python train.py --n_layer=13 --d_model=320 --n_head=10 --n_kv_head=10 --head_dim=32 --d_mlp=832 --vocab_size=8192 --activation="geglu" --norm="rmsnorm" --norm_place="pre" --norm_eps=1e-05 --positions="rope" --rope_base=51500.0 --rope_fraction=1.0 --qk_norm=false --attn_scale=0.177 --bias="none" --tie_embeddings=true --parallel_block=true --init="normal" --init_std_qkv=0.0177 --init_std_o=0.0 --init_std_up=0.0177 --init_std_down=0.0 --optimizer="muon_variant" --lr=0.0135 --lr_mult_o=3.0 --lr_mult_up=1.34 --lr_mult_down=3.0 --beta1=0.95 --lr_head=0.0103 --grad_clip=2.0 --warmup_steps=200 --schedule="wsd" --decay_fraction=0.704 --decay_shape="linear" --final_lr_fraction=0.0 --batch_tokens=131072 --seq_len=1024 --doc_mask=false --z_loss=0.0001 --train_tokens=640800000 --steps=4889 --dataset="wikipedia_en"
MLP neurons of a small language model. Each row is named by its layer, matrix (down: output weights) and neuron, and shows model dimensions 64-319. Each number is 128 + 32 x the weight over its row's rms, rounded and kept within 0 to 255. Numbers have three digits each. A neuron's up and down rows have the sign that makes its largest values positive.
After each neuron's rows, "fires before" lists the tokens most often just after its 100 highest values on Wikipedia text that the model never trained on.

L10.down314:154138221114110180168125123149147156140111158111071097127088111127157111117149104094146108129142134118123135185129099082157127080109091083151136169116138147128147106115143145124102076187132136122098152147149124179152144108162079172122139156138166097109126139116097129098086062169168134134148165089127175110134173137087166116161143160137068101096138151078121101121114144132120039129134144160089109124128105101116127206110121103132135160145214123162107130121121168138148063073048069114076098054119126067120108013085122104133114117103129150122063124138178083078134166099183056107115105151092140102112173097069109185118129128123094113126134125167137089105143138098202169161096086156129094108043136133163152097134152169133113121106093082136171114129151147193100104135105123
fires before: "8", "1", "6", "4", "2", "0"

L10.down10:139123158125111231141194077149121092152097163162165112098099109110181105128086049138164149130159137159164130111178174127118172147126158108136157158104154090163121158134184073175134105147090102123169102081193096086099130134120134112133118119097141092075120141128161174100084049077122105134084138116025105138089078087107149161100148123139150160085148151052117130130094136105110142102130151157051088098160136130138103162117159139130157158107088164074128146102108187131203083109139122191075121129157138134144097089074106123150109157160083151147102134137118147187149089112110088087204080142135103091121094155131113177092126132164158161189153117175116109138195097100141070114110147115112149125118163101085104107096152131129164143138145158102083208077123181071173104109148141
fires before: "9", "–", "0", "3", "2", "1"

L9.down819:115189198042122102127081061133130130081092132112155126123156156089182184131138148172130138108120094109146120145128073193178089127157129174130155204086148127156131135161137106162127123151165142096083135119118134184122156102074114083168116162090085130108133118115127088134149115134139101116172120104099103113131121142117129110161132129113160151155168138147150163139155158144152165092127169185114190130087153085138163134126089159090064146123154142145169084081164120085085147091193133137114117147147064159053079147138139142095117035093190177106128151095164066211179128153151142130149085164101089084180136057130120093116102115063127111132087139088087096182091116140092102122098079135171112178159091145151169127140090079155153171082109095107154093058141137131206110139077084
fires before: "."

L9.down16:069145109122131176115135166112136098125142140110113151167111166095151120124170089124192121083167128129162145119213128128117140174082164102117105130079136145127115146199110126160153113170090144088109120088117147097153155098164107151116107155099118138126132145166069136101117096201137107149169208100156109106153102118088174156088164122127155114124101113096140080136146204097128123148101201126153120123121131131146114122123105205140096143098096121146123149144122130116239084182060086209103119106096135069162124097137075117126097112169092125088100089117092153108143151090120151151140114067144093133130137148125032161167130081094162148144117131166089154127116160098138103061066122191105106145095140125111107113081092111134106113083106065107114153114174199154124149179086148
fires before: "0", "7", "2", "5", "4", "1"

L9.down263:126116114159157120143122153111140158140087148115113104151140063122133163073156211171112119198081089158167120166105121072092107146135143146167120150129104053100103117125022152171208164156116089156173155141167097149149072180136140125185132073172104136083133076106155086165094168161127105114098121148137173120164158133102152126094124095095087094119149143151156147134126150154126069192105135164166124128083140094133118114133150113096102152100165098178087124090125169109117099105090124142133125104108153163136119095092154070181139121174058117089120100160145105143069100116158108152103056147133139133155079116115067140076163159124137118075093140157133104104095146088196119130159109130084089092106127096099136087120124063058123052126154149150177124118137126182117146163103102
fires before: "2", "4", "3", "7", "1", "5"

L10.down610:126143130171211119071189060073108173118131134103170198114159142101091146147154175139163187160132144131120132061098119158129100118134119095144132219130160161127111157108136140113119137195163103089056133071105125134116100128111118192141168127157074167132078119120140110156173080158159127148114163151141135158120168176141107151136072118084186135161130133124179140125147092196179168148161119153056140143162177076138098127116141138134141090111094149134176128116073126133107146158107161110120125100135095069176111181075076140152175130161162155095153110142123112166160133179168134123134170066166114101121144075103081121135104166103175153160130168106117128106143127155084117052164121177185120084187178152110163091080099126113142168192100097085150161129126164121105115075150110
fires before: "0", ".", "6", "5", "2", ","

L6.down171:126125144147105081094168099093048165165139107132132173083116113143186180173190175157120119120130171126184101125077153063155099050175141165090185111084066164084098136113123165094118131109135125174118114091110158131127089134080176078139113104126163139150092126106123146053129158118160129124163128136086134136129118174190135122052161104124144117179122154179103174125075169115166053107147154100173170069102089100156131102152156131125198147115187095156217124131135116138153159116166125112150133083095109134172096086137148114170108162150127159158102131169073125092090147183155133072140131169092150147146148101133147127124192116116142151097118092113111154136148133138144105059122135134109167093132171149074092059148123122142124090108161177145112171133153100115120088113160150
fires before: ":", "\n", "s"

L10.down22:100109169165140099138082138106100154155195127118165132099084093145154094094156080099175190092143126127104144118070161134081126155185113133114165145184098151161152196174094164096132175135097025198154081108117127159122095114153088190159146145145177105183143093073170171088131095150108194117107149107154195166162045135088127092073131143111111066127088106134120161078169073108147164124135066183145146122173076151137130130119152134144086109133133133161122106099141109104111115161110157079132105192118164089112113130116184137125187150094127085134114101071139166118117158203099129118115106087126142133148119100133135170155097145163127136127101112139112056105104117106161151083132148105133113137124127125137149128165126101052130135108174129094167147144114163135142092153079195
fires before: " is", " was", "'", " are", " were", "s"

L9.down127:129092082129133168123191136108193105161090072096157084111123143167078090133180185108088111103149122134184133154084144133123113152108070160078103149160170112120130186062110152161148127181175094134145109125152123163113127125155118133158177116141129155127146110092115148157154145173173151110048135172142121084120142060118142136094183124042113091159132135109146092183112092126118099110150135109139140122115078058144134130069112123121146166141142086139177163094103168109127109174114154151131135163127118097131127153110128113170088114127162144108126034189105095165091135110094140133133053154132126147157155116128113165064168086178098144125101110159135128158158210102136134105163115102098086098196136154096111220137158168153148176148104106202108130052123132166103131191142122
fires before: "7", "8", "9", "6", "5"

L6.down685:119091163115140160111145071101115135100162178102138193120133158143112126163115152136148149114053158102152155202142152090159045148131106135076144126098161122110137108099143135140123100107151110104100216118063127131130118113138166223173186174097091051104183149077125150128123125152106087208146171127083123055161127095148150116100128142109129100129094129118177162138111136103138115175135108188149159050208154118116107151133152114113149108108164146201144165090133139122169108077092116118153098133185121135156105093120109150128094112168133162126147089127153097143084110094139080143166106108102117130100139179126169181114178133146128105113157174124137097115114089103128063069173178119132161103124187103052132175152109103181155097119148088135157115108166108182210170108181060
fires before: " ", ":", " |"

L5.down133:130053105193127106094114114125149138107093107182075152168096071136145143167142122141135134084086153120158146128094104108196133047152100133090118119107144098085110122123132140188113089175138229143137106139132070093117107144126118113078162139166116065132104146043130128129107101104115120120063175137161175141119117116206117187074124114089089099124125191102135150165088173097081103108146162144170140114165135127161111154097151148142071136160137157174096124114161179105083143146117070128148148095125116126097109130058139184121092094176119117101142104122153141132108136131180107111142158092136141196119100112161131150132122126135127120160071115056109135112084136129109130107105163139111115109099131116077086166127069136068178096116186140112094044119157134181113104106138103
fires before: ":", "s", " |", " birth", " date"

L10.down29:134118142099155144077123110163106181117121119155198095147157143117142032152208074107161108059107156093105161081097099119140175103138120152075206128105097160136121096117173155197167090222092152120161104058125152089113134128155078134088187177123189118105147123075110183131160098162091150140124136182115121130115111110137151076084134140131071094096161089119132158094098111145109101079151128167122108159151132136129116111116092154151095168138134109119109159103119073185133107130134116173159121130114140161147093104160091139131097153124090154161161128109107089096107138147095110106139140104119053161111124168099139136148132163156120132184103086074158163104100096083132151050141136146101181106098179116077101131108180118189124177184119123137188157149158145187116136146133107
fires before: "0", " that", "5", "2"

L5.down51:128098143094113129128116114089152152070081146112119130128126136112175142165133091140087194116103104128128165128101167149141151178112133122117131133085162058144141134161164120122095194068132079174130141129106092143054146101116102105122120137147182149158108111116125160156182092136173111102126108122116085131096094110093138100098158139146153127130113128090143114081092086164158167147133073136102098140109157116149127180111138049194064197147140083128121130083145109077104099135142194078150144099099102141142179119187124104116112149180183103106104120131188098171080167088123088181161163123114183111111105106100157122133091102065102133083117176162110156122159105123174143130109177037203144138119124137117174099138122107116076115138122149114120126065113113188126122143097084
fires before: " |", ".", "″", " (", " ", " file"

L5.down749:190181145140111112113164054161128144163077141171114109086147114165118133189049134107160147138158102037116100113112132157125145100087144147119147072104142133085095114117159124178114144116121124157060140130082129195062148140093128106142179096103133100138127137100103202156133171121105160146071148135101124100151138132122112179097117166146074172134129120093107145149116126071119114136110154196155097162192133135107033145114129093138127147099092162044166129071115124134144120046131117111080136136133146070140108114118105195134145133176129129125161083106118204217117120132074160129152102133085116223088115147102144115073149093123123101127124119100099116125096137092146146105155140141156151115165157085086144140127099153116163158137134134133125146196159164118125128149111186
fires before: "0", "4", "3", "1", "})", "2"

L5.down451:114073131137148075101137124149133069144124098208113177120217164125140151134093153115160146078091091125185158102087114103167165185080137115091111104109182095185127169164115152109185109115093128109097166159152162145163152091112099099177140183097135093144099136123148140133098123110130090137136106076085126124071127114151137173102154139139112155123091114117102105177066181187078111143172064127095107103093145118116065174042093141132138157086062105175149135121111145102153087074122114134126146120114088095147151087085134113160193069157070131138181118114068116177086075173164117104103136120067149099083136166105092136140130149104171082118104064095158125149175121133096124103152062114093074143132138112102171153117128155150161061088118104124097142089097186147104176116030113
fires before: "1", "2", "3", "0"

L5.down791:094029085134125118117128117116121134145138133141131168119097098131122133157090157160154095107121152205137140168108143105079140182113114154054100138081141112149101099138083125153101148108135113083117150138109105096100115167082104162161129150153097157105145120132147107108110141138071126121110147145111114120101044134166151103111121152149024096189121143139135132134169101136125121176152243076134087119141175123136128110132123114255154120136026120181088083085114112116102089108131118150153094063160103132147106102182146124118099146154118131078113061127147147074113139161123147113132119144138122112083069128050156088123140117097101148179111166092113153136116150153100095075234116114117134199086186116156130142134094174089085120082152160132131185106130084147115116130152131
fires before: "s", " ", " ("

L9.down595:108113123119140123118146138097143114161136107197159120103157137109158114124137143144083136101108136143204118150131147099112136128083204121073154127127075165142092132171171069154157114149103081131096066134026163131079130121125064154125087135165114147138180184127097185163128065116113175153181195102135197187118146118161026145109129128147104184140070100156128134137138135070130151155059121132228169136082124127125151104113132105143110101103117159156093107105159161172133118108178141075111159187094135165170110070118159100138153141108143145114096162180128111113106133153156095102141117118115145121095180131142165168173094137165154148160137119117160158103119118146112120153094135166160142100060162093103139113106123155175113091169116155060169190177136124165165141167204207
fires before: " is", " (", " was"

L10.down629:148133128126161120130134135133129113114147149117146103079089164101144116094071164155101130166116116176118110144066158098132075154118136052224115093121109178101120087167107125164169128186154130143115149060060148102069155194138134105105108130150144154155155138152141164121130139117064142145151168101106135112091153089140113141142134151137139107145138083068109110122131072184086077149129154118160150147093164145181123112118136043143123142092082148080077140114168109168137115181161104141136093126050106107092118170085137081145089119148155189182090101132157102080110091149144130180138126154142095171141136164093141110133169086144073121172118118132149178135168086132122072098153085163056148136176136121113152132108129108131104167090161101133202132148137137169089137142129167
fires before: "s", "sch"

L10.down56:149123130130157177129109101103110169138089146168144066133153107110126132116089135141143116167179125119161095163073123139123125147158155142116125075140126048039097132111063116115142073109102111140125144129141169112109149126130077116098124065164127112130168151126108128126083149115140133128194158142158156122131180072159153144108159127176103117103124126112164177164123157123157159135170120099094154127095218090129100105132056116055093124126088116167103120135127137050117116101146149148157197121158103123123134066165107036146128093185163124183157085082145103084151142153076115107126056137129099176154131161112120132102175142119142164157104115149181126145133115148225080180167192099094074148121099094076168088154078137115138161141181181165080167114146114116058195157078102
fires before: "1", "4", "0", "6", "2", "5"

L4.down755:118145066139069093146154161150148108101135110071144153160126161205124125187160068115121128113126120167095171145091139052101136161118092137108171090095057096137161163124139066109098140172138106124161125149144108151090150150094104130136167103131137128158065122123126144113119150063141125093134139098115133085164130138165123154110128121130109149076153080106132134096084127154128147104145102087164156119129104102143122114142115115131145111188107151090131160078168145116097119091057157148106115110146128187117134084065114130205078162152068146150144161115143133160140126150171075099168154192127126131096067093131080155182130127106126082130104102057091100143151162129166094140097164170166065069133111126097075107067097124053195115150133122164076178122134120154043097164128108
fires before: ":", "\n", " ", " |", "s"

L5.down599:073154119027115181124128129121139162163168122114089188126113123195136116110158122156072133148154085092129185115161139115129142155101081096178120158109161181138068152138128153167105130141135150109120155164111146131123095097107057126108109127123178132125095149152175111157157182122147096174114092162124124135213079118148168129088032117137163140069107220046130152127137138134112147104162114158140094066209153164132076154195174113176099131090074124116147097180107103124153144143111054175127090147149164092146108116104159111149124142133102152123115096180113120175130129135107125154194147118157109148137110120113122108163125112147152131136163116121142163128107114074094141134127157089091075095164136093142076155059156085134139141138125146128069163128119134100115143127139152
fires before: "0", "9", "7", "3", "8", ","

L4.down231:175161126076171086148093148195134134119160070094099128076170133191150138128183118061124170111077133121165158132158144137131101142090193076144069113163143117076145126127097136140160117135163123110088069132117109164175072082127107135102147196114162126121117191186087129148130119126118094172111132124073168122167162197124110130135054131112167165074129101147148078093107138112151103142094116142134095221122099161106108080106147104133145161098102135141199093186085119158095153109162081107138107173099096141166118102092158115142196136120126117170145180164112092084078147109135151131138168112174134136122109110148112147126146137096084131125160110127128097176077115127144098000117094121156103139092125149113116173125108086104070149149054127096156172084116112159155128161136096
fires before: " was", " is", " has", " also"